Part of a small language model's weights: a variant of Muon for these matrices, 10017 steps.
MLP neurons of a small language model. Each row is named by its layer, matrix (up: input weights) and neuron, and shows model dimensions 64-191. Each number is 128 + 24 x the weight over its row's rms, rounded and kept within 0 to 255.
After each neuron's rows, "fires on" lists the tokens most often at its 100 highest values on Wikipedia text that the model never trained on.

L12.up652 [124 107 110 106 111  99 152  91 152 136 107 106 120 116 129 141 146  92 155 125 132 156  88 113 164 132 138  98 107 112  77 131 131 122 149 131 124 132 134 104 170 142 130 124 114 127 130 136 137 131 107 106 128 186 104 135 122 116 121 120 133 137 145 144 107 141 115  92 124 109 130 111 115 124 116 106 133 111 155 144 170  76 128 162 148 140 148 155  85  96 112 114 135 133  99 142 116 125 131 119 134 174 153 153 151 129 153  93 154 155 125 123 141 152 101 152 152 125 145 130  99 128  95  97 118 197  96 127]
fires on: " |", ":", "|", " James", " inter"

L7.up1251 [153 180 138 116 130 138 105 160 111 143 111 121 128 109 165 187 138 114 148 124 144 126 140 162 169 195 136 174 127 123 150 107 188 142 122 137 126 109 125 107 135 176 111 114  95 151  92  91 100 140 144 113 138 104 141 106 120 141 118  59 109 125 174 118 107 170 174 139 123 133 154 128 150 134 149 150 137 163 106 128 155 159 110 107  98 172 123 145 107 139 124 111 133 115 121 146 116 133 136 139 154 105 136 171 143 124 149 118 140 121 140 165 126 137  93 121 126 121 135 137 126 102 156 104 109 142 132  90]
fires on: " a", " the", "th", "st", "s"

L7.up686 [108 172 121 113 116 127 114 113 115 165  97 104 122 171 144 103 143  87 146  93 146 146 102  99 149 112 129 119 113 138 109 117 143 144 148 136 122 180 118 114 151 141 150 131 125 163 128 145 117  99 137 137  76 127 102 153 146 116 123 137 117 170 162  96 115 174 149 158 158 112 166 108 171 154 109 128  99 152 149 112 139  93 156 140 159 119 106 152 178 100 118 111 143 146 128 136 121  93  89 144 141 131 112 125 143 175  96 144 187 114 132 157 107  75 151 160 158 149 127 143 111 109 171 103 150 154  97 143]
fires on: ".", " |", "|"

L12.up212 [161 107 122 140 142 140 115 123 134 123 119 153  80  98 139 110 151 113 106  92 110 122 141 113 101  80 158 125 101 125 137 145 121 152 116 143 102  92 171 178 130 150 132 117 148 111  74 167 131 102 168 142 158 126 135 120  86 106 109  87 130 165 190 156 187 130 121 111 137 128 126 146 116 131  87 105 107 179  85 176 163 135 115 107 187 111 159 126 101 135 140 127  90 123 112 137 137 145 116 117 141 139 114 130 155 121 152 120 123 161 111 144 100 150  77 135 108 136 112 140 131 119 124  77 133 117  99 161]
fires on: "=", " =", ","

L12.up1217 [107 157  79 120 122 135 149 106 115 117 122 122 114 119 150 152 139 152 148 129  83 169 116 156 135 126 143 113  73 101 116 200 118 131 153 143 164 150 123  98 152 143 143 119 118 138 154 142 112 112 161 148 132 130 130 131 111 162 110 131 105 119 101  76  86 156 119 104 118  84  92 121 116  99 132 149  97 127 144 160 151 127 135 116 112 117 118 148 124 111 130 107 160 117 130 147 141 182 130 184  96 153 148 111 128 137  95 106 150 131 146 117 180 194 119 128 103 115 154  94 130 160 107 125 127 143 125 153]
fires on: " |", " of", ":", "."

L7.up566 [116 104 125 161 129 149 158 155 145 135  31 130 133 140  89 125 149 105 118 101 117 143 124 111 115 131 133 153 179 149 110  82 109 111 139 160 109 161 150 116 116 158 151  92 144  96 129 135 111 146  61 143 145  91 118 150 144 193 118 160 105 115 131  97 114 114 103 163 108 103 147 131 115  81 121 122 154 124 159 115 152 119 175 103 103 179 125 119 135 139 116 117 105 133 150 109 147 104 134 120 131 154 136 135 112 124 115 163 162 139 101 153 117 141 117  95  95 112 104 125 114 115 122 155 135  79 142 129]
fires on: " (", ".", "-"

L12.up73 [110 150 151 122  92 117  80 138 140 160 134 145 115 161 155 138 111 125 133  94 108 104 161 148 128  88 143 123 132 120 116  93 145  90 124 106 147  94 124 154  93 116 152 105 120 139 133 147  87 117 112 138 117 135 134 147 119 131 161  97 128 126 116 114 161 148 110  99 106 160 128 112 151 113 117 151  98 140 120 136 154 133  98 122 141 152  99 163 157 123  75  82 178 148 139 153 172 101 140 118 123 143 163 161  97 148 100  93 127  93 129 133  86 135  98 145 136  74 145 116  90 184 120 119  93 105 109 185]
fires on: " |", "G", " W", "ist", "L", "|"

L7.up245 [123 113 123 100 173 175  96 173 123 140 147 123 165 157  95 149 116 124 108  78 110 150 124 181 135 117 120 160 133  76 108 106 118 164 150 153 134 137 107 124 160 152 101 153 130 174 173  94 139 112 148 104 142 135 124 186 114 107 146  94 107 112 145 128 142 132 154 136 135 147 120  86  89 149 100 155 134 133 122 129 134 133 183 105 147 152 135 113 127 133 150 153 101 114 115 147 175 129  84 128 117 130 122 143 143 151 162 145 122 139  99 114 100  63 108 135 177 113 145 125 124 120  69 142 113 145  98 124]
fires on: " Mi", " a", "a", "c", "sh", " Ye"

L6.up856 [175 138 172 129 110 120 122 110 149 126 131 113 180 144 135 155 121 133 105 106 150 103 148  96 142 166 160 123 142 105 112 137 116 122 138  82 140 125 128 146 171 111 105  99 133 111 193 162 138  68 111 119 159 137 101 130 128 129 159 132  74 106 150 136 129 112 175 148 135 116 159 114 110 106 149 135 113 149 141 144 138 139 102 131 136  88 135 121 134 159 129 134 117 129 170 121 157 138 130 105 130 144  99 127 119 147 121 152 138 100 140 105  89 148  91  86 173 133 116 101 139 120 103  98 154 153 176 102]
fires on: " the", " other"

L12.up20 [121 170 166 136 165 143 134 125 132 150 157  97 161 107 120 140 157 114 120  69 105 127 106 163 154 179 142 114 117 162 166  99  84 167 131  91 156 116 154  84 156 161 158 134 126 182 100 110 143 105 100 134 126 140 140 133 163 103  87 129 155  96 114 133 104 144 143 137 126  89 155  91 142 134  89 130 106 143 151 101 125 129  82 123 165 152 144 125 110 123 130 128 144 124 109 122 140  97  97 150  90 146 117 132 129 180 135 119 126 100 129 134 163 176 149 151 106 129 118  81 118 145 106 103  87 147 132 122]
fires on: "."

L12.up1149 [151 119 116 113 104 135  97 105 157 143  94 132 111 110 159 122 111 113 142 146 114 105 125 108 151 141 149 152 138 134  86 166 108 128 136 146 147 125 122 141 140 153 121 162 137 102  93  92 112 116 115 113 129 171 100 107 148  77 111 156 114  96  86 112  78 167 140 113 108 123 144  82 135 164 112  95 139 116  58 153 125  86 139  95 117 126 130 138 135 201 133 146 145 144 128 118 153 120  81 130 117 131 144 121 128 134 186 133  99 115 107  66 186 125 161 149 124 156 129 135 136 136  92 146 137 122 123 126]
fires on: " on", "ata", "as", "tar", "pa", " Os"

L3.up22 [125 126  76 105 100 168 106 115 153 121 121 142 131 108  98 138 140  88 143  92 117 116  89 137 161 101 128 138 124 108 145  95 135 112 163 136 128 163 131 109 106 101 142 106 117 138 124 145  96 146 151 107 106 147 132 135 157 159 117 151 129  98 119 123 110  96 147 122 117 143 117 109 133 157 161 122 147 198 142  81 144 145 124 107 164 144 111 115 140 141 155 117 105 121 175 120 149  98 124 107 137 111 137 109 119 109 169 183 166 126 156 173 125  97 153 150  90 127 142 111 119 114 120 131 133  93  93 152]
fires on: " from", "ris", "From", " From", "lis", "din"

L6.up103 [110 119 146 168 134 152 133  75 121 138 126 142 102 174 132 144 142  62 115 100 118 106 119  91 153 133 125  89 107 125 141 169 119 111 131 161 127 127 124 120 135 116 189 122 141 159 137 160 107 131 160 140 110  86 134  64 129 159 131 137 137 140 177 141 143 158 153 157 106 128 130 110 121 156 112 157 142 151 167 168 123 139 145 148 179 142 126 141 146 150  91  84 140 160 136 124 163 104 116 161 119 118 190 117 129 141 115 112 114 142 126 154 104 123 117  98 113 131 118 130  74 164 164 129 127 136 154 172]
fires on: " |", "|", " were", " from", " every"

L12.up440 [127 186 110 100  97 138 135 106  95 173 108 124 103 182 120 148 128 141 120  96  90 125 145 124 120 128 108 139 133 142 139 114 156 121 155 163 136 110 139 154  76 169 123 161 133 102 135 140  96 140 143  94 155 129 117 101 102 143 164 148 141 178 146  88 119 110  98 104 131 149 122 112 137 144 111 108 114 155 106 106  99 153 138 111 140  97 142 106 108 146 111 148 110 121 132 172 138 121 128 157  89 140 106 123 108 163 101 156 137 117 125 136 138 117 141 111 107 145 127 170 155 132 155 107 107 173 141  71]
fires on: " |", " +", ".", ":", "–"

L7.up923 [115 132 102 132 118 135 128 118 161 164  90 128 137 175 150 103 121 154 168 154 117 140 122 126  78  84 125 106 102  77 142 110 134 143 103  82 106 162 146 102 115 125 178  96 152  93 130 103 110 132 116  77 135 113  98  83  80  99 103 144 120 142 136  85 106 128 128 129 116 108 114 113 136 139 115 135 155 147  68 140 169 116 108 137 155  86 131 109  87 106 169 145 144 123 136  92  98 147 108 107 112 114  85 112 130 147 160  97 127  99 137 166 195 156  89  83 140 136 134 149 120 110 186 177 139 123 146 134]
fires on: "s", "\n", " and", ",", ";", "is"

L7.up969 [125 113 137 112 123 158 123 149 139 148 144 118 119  86 124 130 146 148 134 115 144 187 121  87  86  60 118 119 111  96 112 142 148 118 159 169 141 141  92 147 114 146 121 163 141 117 152 118 138 129 139 106 137 131 157 131 127 131 162 112 100 158 104  98 157 115 107 128 156 124 152 125 136 120 101 103 139 158 124 130  81  86 139 128 110 167 160 153 104 104 129 114 139 162  88 132 111 132 153 139 107 148 163 101 135 132 123  84 102 101 159 119 121 121 163 144 151 117 119 147  93 139 137 160 104  83 131 104]
fires on: "-", "sh", " is", "So", " Ari", " was"

L12.up1103 [131 131 157 119 101 163 119 107 118 147 116 138 123  71 155 127 140 101 138 130 141 136  99 130 177 114 143 105 121 147  63 131 161 109  89 147 131 155 140 135 121 108 140 170 155 106 123 104 139 147 151 140 130 175 162 122  95 101 133 132 121 101 137  87 136 113 143 127 144  72 109  67 133  84 122  87 113 124 134 104 100 131 127  55 131 120 142 109 118 132 116 149 135 172  96  99 100 135 128 177 130 102 104 170 150 137 172 143 145 172 108 111 124 128 123 171 140 147 169 116 118 140 114 138 135 176 125 120]
fires on: ",", " time"

L6.up523 [103 115 111 142 116 134 100 129 132 111  95  89 150 148 141 103 122 133 123 146 156 141 113 147 124 102 150 134 138  99 140 135 118  91 114 126 131 152 155 103 181 167  94 123 142  74 116 130 115 102 163 123  93 100 135  78 131  76 107 128 145 165 123 120  76 129 115 103 130 124 129 131 110 126 144 147 129 106 111 124 104  87 117 142 122 143 118 168  96 107 151 110 148 142 112 121 169 185 113 127  84 113  86 137 143  98 215 119 125 100 140 166 162 121 124 155 117  90 136 118 113 181 135 112 158 128 143 151]
fires on: "s", " work", ",", "kar", " ("

L3.up338 [ 98 147 116 155 124 151 163 125 126 139 146 105 116 120 129 129 160 149 135 106 144 120  84 133 164 164 172 117 100 163 199 133 104 115 109 109 121 136 170 133 107 104 138 126 173 141 146 141 134 139 135  62 140 134 155  85 119 108 120 151 112  95 115  89 118 121 107 131 142 125 139 100 137 129  97 147 132 141 161 158 119 183 104 107 146  96 114 108 120 107 165 140 158 107 102 132 116 107 163 116 117 106 180 114  94 141 129 156  91 123 133  98 130 132 125 144 149 119 141 127 126 140 121 183  88  94 104  93]
fires on: "\n", " The", " from", " found", " Abb"

L6.up1214 [140 125 107 119 114 140 103 122 128 106 166 114 123 163 154 150 124 123 123  94 112 122 111 111 137 150 176 162 130 106  82 115 147 134 146 131 122 100 113  75 160 116 110 116 141 143 169 161 146 138 156 110 156 108 104  90 142 157 117  80 120 122 154 131 150 154 155 144 125 170 163 109 123 113 164 118 112 136 122 128 146 107 161 137 155 117 141 182 127 118 108  91 123 126 110 134 141 142 131 102 126 134 145 161 101 189  99 189 116 135 128 139 120 140 169 137 163 118 119 127 140 101 120 139 144 139 113 112]
fires on: " the", " France", " United", " |", " with", " Art"

L3.up46 [121 154 130 141 171  85 126 150  94 140 108 126 130 127 124 148 108 120 109 135  98 143  56 159 120 145 189 153 117 103 134 122 137  90 102 142 137 119 147 129 107 146 120 123 120 117 117  93 132 146 140 126 156 118 141 113 106 105 129  92  62 115 121 102  91  99 158 133 133  83 141  64 143 120 134 116 128 147 118 132 130 128 132 123 130 136 122 106 110 155 108 113 158 110 104  74 128 150  81 108 114 145 155 127  98 135 127  98 105 108 127 104 133 137 168 176 129 132 138 105 120 102 110 137 143 157  86  76]
fires on: "th", "-", "st", "h", ",", " 19th"

L12.up950 [107 122 108 152  91  86 121 166 117 156  87 129 130 135 105 108  94 139  90 124 140 129 166 142 109 173  84 203 149 112 156 134 118 123 113 165 107 161  89 115 130 145 120 137 156 108 114 106 134  98 128 106 126 108 107 149 161 117 153 149 111 128  94 121 113 153 138 141 107  95 158 143 121  97 143 122  96 117 128 136 143 134 119 102 118 142 121 125 155 145 112  97 111 140 159 113 118  95 116 118 132 156 103  74 124 125 117 116  95 152  89  91 126 122 119 121 103 138 115 127 122 120 162 112 167 104 144 140]
fires on: "/", "-", "\n", " +", " \"", " ("

L3.up640 [111 133 163 106 111 115 131 110 119 133 175 140 109 128 149 154 125 102 110 125 138 112 110 132  73 104 135 144 109 149 148 156 140 113 100 114 112 138 181 118 116 133  96  93 131 105 123 137 120 151 137 101 141 112 119 145 144 145 102 137 108 129 183 126 138 122 180 101 132 130 114 110  94 156 141 121  69 145 132 121 130 133 116 133 161 135 179 121 124 160 144 112 118 162  86  97 163 165 122 114 121  96 119 134 118 113 134 123 114 147  68 150 140 135 153 133 122 132 160 161 130  97 164 108  93 111 126 129]
fires on: ",", "s", " later", " |", "d", "us"

L3.up945 [136 122 136 103 152 134 137 116 135 136  96  85 116 119 118 168 104 128 128 159 116  93 101  78 119 135 127 167 149 153 116 130 130 158 132 139  85  95 135 133 148 139 100 149 116 153  86 156  95 129 161 111 113 154 101 115  85 112 144 130 152  75 124 102 125 108 164 154 122 131 130 174 103 122 135 136 148  95  60 119  78 126  95 145 148 131 161 110  78 132 153 149 104 165 125 132  85 126 123 150 136 120  82 162 108 120 153 113 154 124 138 185 134 148 105 165 135 103 202 112 131 166  96 118  94 132 146  53]
fires on: " of", " after", " the", " for", "ade", "side"

L3.up1007 [ 94 106 136 146  93 136 153 137 129 122 165 137 103 152 130 118 114 194 124 126 175 140 131 108 107 101 200 140 127 112 160 135 116 126 107 128 120 138  86 130 150 107 157  92 157  81  85 157 118 131 159 118 160 147 111 115 129 126 156 170 125 106 118 152 129 156  99 143 128 128 108  89 119 121  84 112 100 123 150 156 125  68 104 129 123  84 159 147 128 172  93 132 139 167 138 161 112 101 129 177 123 179 138 136 123 148 128 158  88 110 156 124 101 127  74 119 140 149 120 165 133  74 149 133 119 118 111 130]
fires on: " \"", "\"", " '", "'"

L3.up632 [125 110 152 118 135 113 131  94 113 176 187 111 124 124 149 104 102  96  96 143 142 181  98 151 126 138 102 139 108  84 127 131 106 131 135 135 137 145 120 120 118 152 133 116 155 155 173 146 124 102 166 116 117 177 123  93 116 148 115 164 121 100 114 145 147 120 136 117 137 131  92 130 117 131 124 161 170 119 128 107  87  74 147 106 111 149 148 144 128 108 133 134  99 154 140 137 134 154 145  97 124 140 106 138 144 147 131 105 109 105  96 118  92 120  92 115  71  86 196 103 130 117 165 116 132 125 116 125]
fires on: " |", "e", "/", ":", "uk"

L3.up118 [145 138 105  96 113 117 121 100 123 141 130  89 151 118 141 119 128 104 135 124 151 107  90 173 129 152  99 130 114 132 146 124 128 185  87 163 123 120 147 123 129 160 135  89  56 120 141 168 129 112  89 109 134 117 125 119 159 143 161 148 105  69 129 108 140  85 186 140  96  96 114 132 133 102 120 156 135 126 169 112  80 124 109 109 143  88 193 129 111 134  98 110 147 171 137 113 137 141 135 146 140 137  81 126 136 126 135 110 102 180 127 153 135 107  99 143 128  86 165  96 166 144 152  95 120  95 132 166]
fires on: " of", "=", "fo", "yr", " after", "udi"

L13.up425 [108 161 104 116 137 150 142 150 107 146  58 118  81 167 131 128 141 113 132 117 142 128 134 101 119 168 137 119 115  90 112 111  96 139 109 114 114 119  93  93 132 127 124 142 151 132 125 125 128 142 104 141 134 110  88 120 148 149 121 132 127 108  84 170  69 128 172 147 116  71 171 124 107 142 130 131 112 161 133  99 100 104 117 136 136 115 119 112  87 163 151  89 125 155 149 133 125 121 129 108 164 124 125 106 131 153 106 159 146 115 125 144 113 115 164 109 127 180 109 111 133 124 143 115 174  94 141 128]
fires on: " \"", "-", " (", "\n", " |", "\n\n"

L12.up1236 [102 155 134 107 138  90  89 105 182 122 109 189 170 151 133 107 142 139  96 129 168 128  93 130 116 132 115 128 100 142 105 179 149 115 146 169 156  92 140 170 124 114  84 130 150 102  77 162 123 143 148 100 130 139 166 133 139 131 177 109 124 112 117 127  91 168 117 102 120 129 107 137 140 135 122  96 144 125 151 105 177 170 173 107 149 149 147 130 137 146 135 141 107 141 165 184 135 160 153  98 146 134 123 125 126 144 126 101 114  91 100 103 120 145 156 153  84 126 179 126 112 127 122 125 139 115 155 125]
fires on: " |", "=", " and", "–"

L3.up781 [144 130 107 127 132 133 124 102 121 155 121 107 144 111  96 149  97 180 135  86 129 109 115 131 150 121 133 175 140 141 174  70 134 108 119 136 115 113 147 160 133  86 114 118 129 114  93 132 146 130 118  93 169 121 101  98 164 141 157 129 139 116 146 152 106 128  99 142 126 111 115 112 138 148 142 164 110 167 163 123 137 142 120  93 137 140 129 164 167 147 141 168 105 145 162 128 110 139 166 132 155 161 122 108  97 130 127 136 107 124  59 121 143 114 103 124 130 158 105  91 122 155 118  99 126 168 122 140]
fires on: "°", " from", "″", " of", " Rank"

L13.up21 [110 137 137 138 105 111 146 119 150 221 119 139 110 144 144  89 130 141  99 115 152 107 152 156 117 114 150 141 151 132 142 109 107 110 119 179 132 173 119 106 122 155  98 103 142 146 158 135 108 126  70 118 121  96 114 118 103  98 135 143 112 133 171 119 116 142 146 166 147 137 147 149 134  67 133 167 136 134 103 121 141 114 118 133  99 139 137 132 114 184 120 136 145 138 127 113 117 118 160 130  69 139 126 145 146 165 170 137 141 117 121 173 140 134 136 107 131 127 139  92 142 136 110 138 127  81 128 158]
fires on: ".", " \"", "/", " cor", " (", " so"

L2.up1089 [ 96 137 119 118 105 157 114  86 130  97 165 118 140 147 174 117 156 155 104 164 144 120  95 161 131 126  90 145 117 120 135 143 145 131 123 135 103 133 129 142 127 122 101 148 123 101 110 130 114 172 129 110 102 106 148 162 159 134 155 130 157 159 106 102 171 142 129 170 129 136 152 136  64 124 176 132  98 100 135 107 145 109 125 172 156 132 152 134 152 161  87 147 100  84 103 123 103  93  93 142 100 130 104  91 125 168 119 135 110  99 141 159 112 115 130 149 126 123 125 111  87 138  78  72 135 159 116 154]
fires on: " Total", "ta", " code", "ti", "t", " vi"

L7.up306 [150 149 130  99 131 135 140 137 134 102 169 155 178 138 147  84 123 113 154 117 127 167 146 153 110 129 120  82 102  45 129 125 110 121  79 107 146 107 176 171 132 126 106 147 126 163 109 112 114 146 164 127  87 105 130 183 151  76 119 130  70 162 110 112 118 128 153 139 135  78 130 135 134 148 109  76 142 134 125 127 181 176 132 127 131 136 107 122 108 147 145 159 131 134 104 150 162  92 112 100 135 191 117 167 151 157 144 133 109 147 128 112 116 126 119 175 104 166 171 131 129 105 110 136 111 102 111 156]
fires on: " =", "=", "sh"

L12.up214 [150 182  78 144 127  96 107 105 138 141 133 130 108 128 127 111 115 146 118 105 115 131 200 125 151  66 137 151  96 133  94  96 110 131 136 113 173 131 135 126 116 136 141 117 131 111 128 124 123 115 159 103 121 110 120  95 128 160 116 138 118 136 154 133 126 107 114 151  97 107 112 124 159 115 118 167 118 135 104 205 121 111 118  98 152  93 147 126  88 117 166 104 129 125  93 107 126 133 103 108 122 113 145 127 119 140 131 158 139 115 107 138  91 123 141 135 144 135 120 126 112 123 176 132 102 125  78 140]
fires on: " was", ",", " is", " were", " from", " of"

L2.up1117 [162 116 169 113 130 117 169 119 129 171 107 116 158 124 105 156 129 117 142 130 125 142  97 178 144 125 101 164 120 134 181 110 134 134 125 114 124 139 159 113  58  90 124 140 110 174 138 123 113 111 114 108 104 117 131 144  86  95 107 142 134 147 155 102 119 114 107 140 111 118 134 107 108 164 156 122 144 110 131 105 133 178 137 136 151 128 108 114 140 145 109 174 134 148 157 130 155 154 182  85 134 106 101 130 135 111 111 136  90 129 122 152 137 113 129 133 114 146 133 103  73 143 148 141 102 100  74 151]
fires on: "\n", " votes", " of", " place", "From", " from"

L3.up1106 [166 156 136 116 131 111  83 116  98 109 140 141 145 100 171 134 135 103 128 145 139 138 108 146 140 117 184 139 125 128  97 122 113 149 135 157  95 101 122 113 153 154 162  84 142 109 117 120 147 137 130 137 139 152 103 135 149 121 131 111 109  89 119 133 113 121 157 130 136  90  97  85 120 140 135 107 128 151 181 128 151 104 161 104 147 108 130 122 113 124 149 183 135 104 121 114 124 105  89 149 107 149 123 147 125 136 151 151 168 147 139 165 147 153 163 118 165 102 173 127 137  49 133 141 136 175 143  98]
fires on: ".", " |", ":"

L3.up506 [105 108 135  86 142 133 129 135 104 168 102 158 134 139 137 125 110 128 134  93 131 158 114 121  96 142 108 155 153 144 107 165 136 154 133 109 162 162 131 128 162 147 108 139 154 131 160 167 119  99  87 161  99 109 138 134 119 123 100 128 162 122 172 123 134 121 181 158 157 147 151 145 150 150  81 120 130 146 101  80 156 130 101 139 131 162 111 136 147 110  87 113 131 165 128 139 157 109  84 134 157 139  97 157 153 120 164 104 139 152 135 148 127 119 137 130 113 142 104 132 141  82  95 136 105 160 160 122]
fires on: " of", ".", "ris", "la", "ira", " Lake"

L7.up365 [173 118 128 117 162 157 121 136 121 133 120 164 113  96 130 152 130 139  96 127 160  92 133 111 125 109 153 146 143 123  93 153 108 141 173 161 102 133 114 120 151 153 116 143 106 145 123 153 134 112 106  92 146 102 130 150  67 108  75 164 152  92 158 129 106 136 139 133 132 123 156 118 120  95 148 110 149 172 124 107 157 129  85 107 144 130 155 118 127 133 118 143  97 112 125 162 131 121 151  91 114 126 100  94  87 111 145 118 115 137 123 149 125 114  87 119 120 146 121 113 148 151 137  99 133 139 126  79]
fires on: " and", ",", "ly", "-"

L7.up124 [105 112 122 148 143 113 144 134  97 156 170  90 134 144 169 148 161 167  97 113 137 153 138 133 155 120 153 114 156 117 160 185 132 110 135 129 134 144  83 108 112 109 129 127  96 134 118 122 134 105 149 117 141 118 123 116 150 130 153 161  92 183 141 120  82 161  99  83 110 122 103 108 107 101 104 159  84 128  93 160 116 174 156 111 134 119 205 156 156 130 139 130  98 146 107 138 167 131 176 141 168 145 158 150 129 163 105 131  72 148 133 137 113 119 144 128  86 135 133 126 123 120 130 119 116 120 118 130]
fires on: "'", "\"", "day", " September"

L13.up479 [164 126 135 142 118 121 114 136 146 143 127 133  82 152 117 100 120 133 155 162 138 112 113 151 116 130 104 110 101 142 137 147 118 147 130 131 117 153 119 139 140 147 114 132 152 125  75 150 152 145 106  75 176  93 131 117 123  83 157 131 134 109 141 155 127 170 126 108 111 175 153 135 113 134 123 155 127 181 143 141 153 125 129 115 120 101 148 138 133 140 137 165 106 124 141 148 131 140 162 138  94 157 111  78 135 114 150 104  94 107 123 138 167 183 116 110 127 126 134 162  87 121  99 130 175 111 136 120]
fires on: " |", " and", " by", ",", "-"

L7.up738 [132 132 135 122 169 137 143  99 137 143 121 104 124 167  81 110 149 129  96 133 124 121  88 139 124 103 131 120 152 130 134 158 106 120 142 108 132 105  85 139 111 121 121 122 134 117 139 143 122 108 140 120 147 162 127 142 143  98 148 139 100 129 124 140  90 127 109 156 108 108  91 104  99 124 166 150 124  74 136 135 107 106 151 140 132 138 143 136  82 131 111 104 147 138 137 129 159 163 193 115 124 159 110  87 127  97 158 145 118 161  90 171 116 140  78 133 138 114 122  84 145 144 171 133 126 112  83 126]
fires on: " |", ":", " against", "\n", " v"

L12.up1044 [117 141 104 117 114 171  82  85 151 106 157 123 123 144 141  99 176 138  83 135 124  65  90 150 102 109 140 121 164 180 149 117 118 136 130 107 115 175 127 141 102 154 181 155 116 155 165 122 138 116 118 143 149 141 107 101 148 161 154 164 122 151  87 149 181 114  98 122 150 158 124 119  87 116 162 103 125  92 147 113 114 124 153 139  72 136 126 134  92 163 161 150  85 160 165 113 131 105 168 143 123 140  99 109 117 172 133 133 129 132 104 196 138 135 103 116 132 116 150 139 156 130 122 155 148  85 125 172]
fires on: "′", "-", "°", " Ja", ":", " |"

L13.up235 [124 156  92  99 110 161 131 133 115 166 127  98 155 152  93 101 159 154 115 100  87 170 111 111 117 140 173 167 119 114  99 146 154 136 131 130 118 135 148 107 126 140 113 152 150 100 124 150 148 119 118 129 117 102 138 141 127 139 103  94 156 169 129  85 118  94 109 139 130 159 156 120 128 125 114 157 116 141 135  59 125 147 129 117 158 154 160 117 115 157  89 133  70 162 127 106 131 109 141 143 126 124  57 109 170 138 151 118 119 123 128 151 181 163 129  94  98 110 102  86  93 137 120  97 132 150  86 114]
fires on: ".", " Royal", " vi"

L7.up973 [130  97 134  85 167 162 118 117 123 102 160 126  76 106 105 146 167 131 124 114 186 130 130 148 170 108 136 160 104 152  87 145 155 133 139 124  89  74 153 130 127 133 148 147 138 176 126 108 121 136 112 132 167 129 118 113 134 106 107 130 114  92 171 148 134 124 121 147 147 103 126 124  77 137 164  90 130 130 112 133 132 124 106 132 173  89 148 135 107 166 126 143 134 104 124 134 135  81  99 125 138  89 136 160 144 102 132  89 102 119 132 121 115 116  79 100 124 161 154 156 113 118 152  93 123  95  98 142]
fires on: "ly", " and", ",", "y", "ally"

L7.up1249 [183 123 158  73 141 133 130 149 141 145 104  87 123 188 112 134 108 127 144 112  63 146 137 123 128 105 142 142 140 154  86 190 125 118 123 149 115 104  89 103 137  95 171 105 126 161 153 157 132 113 165 131 121 118 140 135 166 177 115 131 116 116 147 142 137 121 108 134 153 127 157  87 107 107 165 137 170  90 152 143 156 133 123 175 177 115 173 147 174 153 131 141 102 126  54 136 167 120 153 122 109 157 158 123 135 120 129 141 119 109 122 172 106 121 107 105 110 126 161 129 135  98 132 153 104 129 126 164]
fires on: " |", "|", ":"

L12.up29 [140 155 156  84 141 103 147 114 107 152 126 155 146 174 133 135  91 130 120 150 151 141 138 120 140 109 113 126 105 139 116 122 133 153 119 167 161 147 142  99 142 116  86 135 117 114 124  99 108  83 152 134 184  97 138 125 114 119 174 129 124 119 186  96  83  94 106 102 154 148 145 141 170 141 144 123 135 176  97 103 131 105 115 119 100 120 121 127 132 145 136 141 114 122 136 151 133  96 124 117  78 115 154 170 128 141 140 131 153  86 170 105 129 106 122 136 182 142 149 145 135 149 117 128 157 104 166 125]
fires on: " \"", " as", " (", ".", "-"

L2.up975 [118 134  67 159 118 147 141 125 117 141 146 128 112 107 118 134 129 151 134 134 124 129 109 171  93 148 101 165 124  98 112 122 100 175 103 100 126 123 116 127 122 130 150 175 108 101 128 125 179 132 146 123  94  85 114 145 144 151 154 152  94 119 170 111 123 157 110 148 151 111  96  86 115 157 131 113 161 157 139 155 126 134 167  94 181 150 110 123 100 120 114 149 133 138  95 146 170  62 123  96 119 149 137 181 117 155 160 132 111 152 135 137 182  95  95 139 115 157 130 112 144 103 120 131 151 155 138 172]
fires on: "=", " N", "N", " U"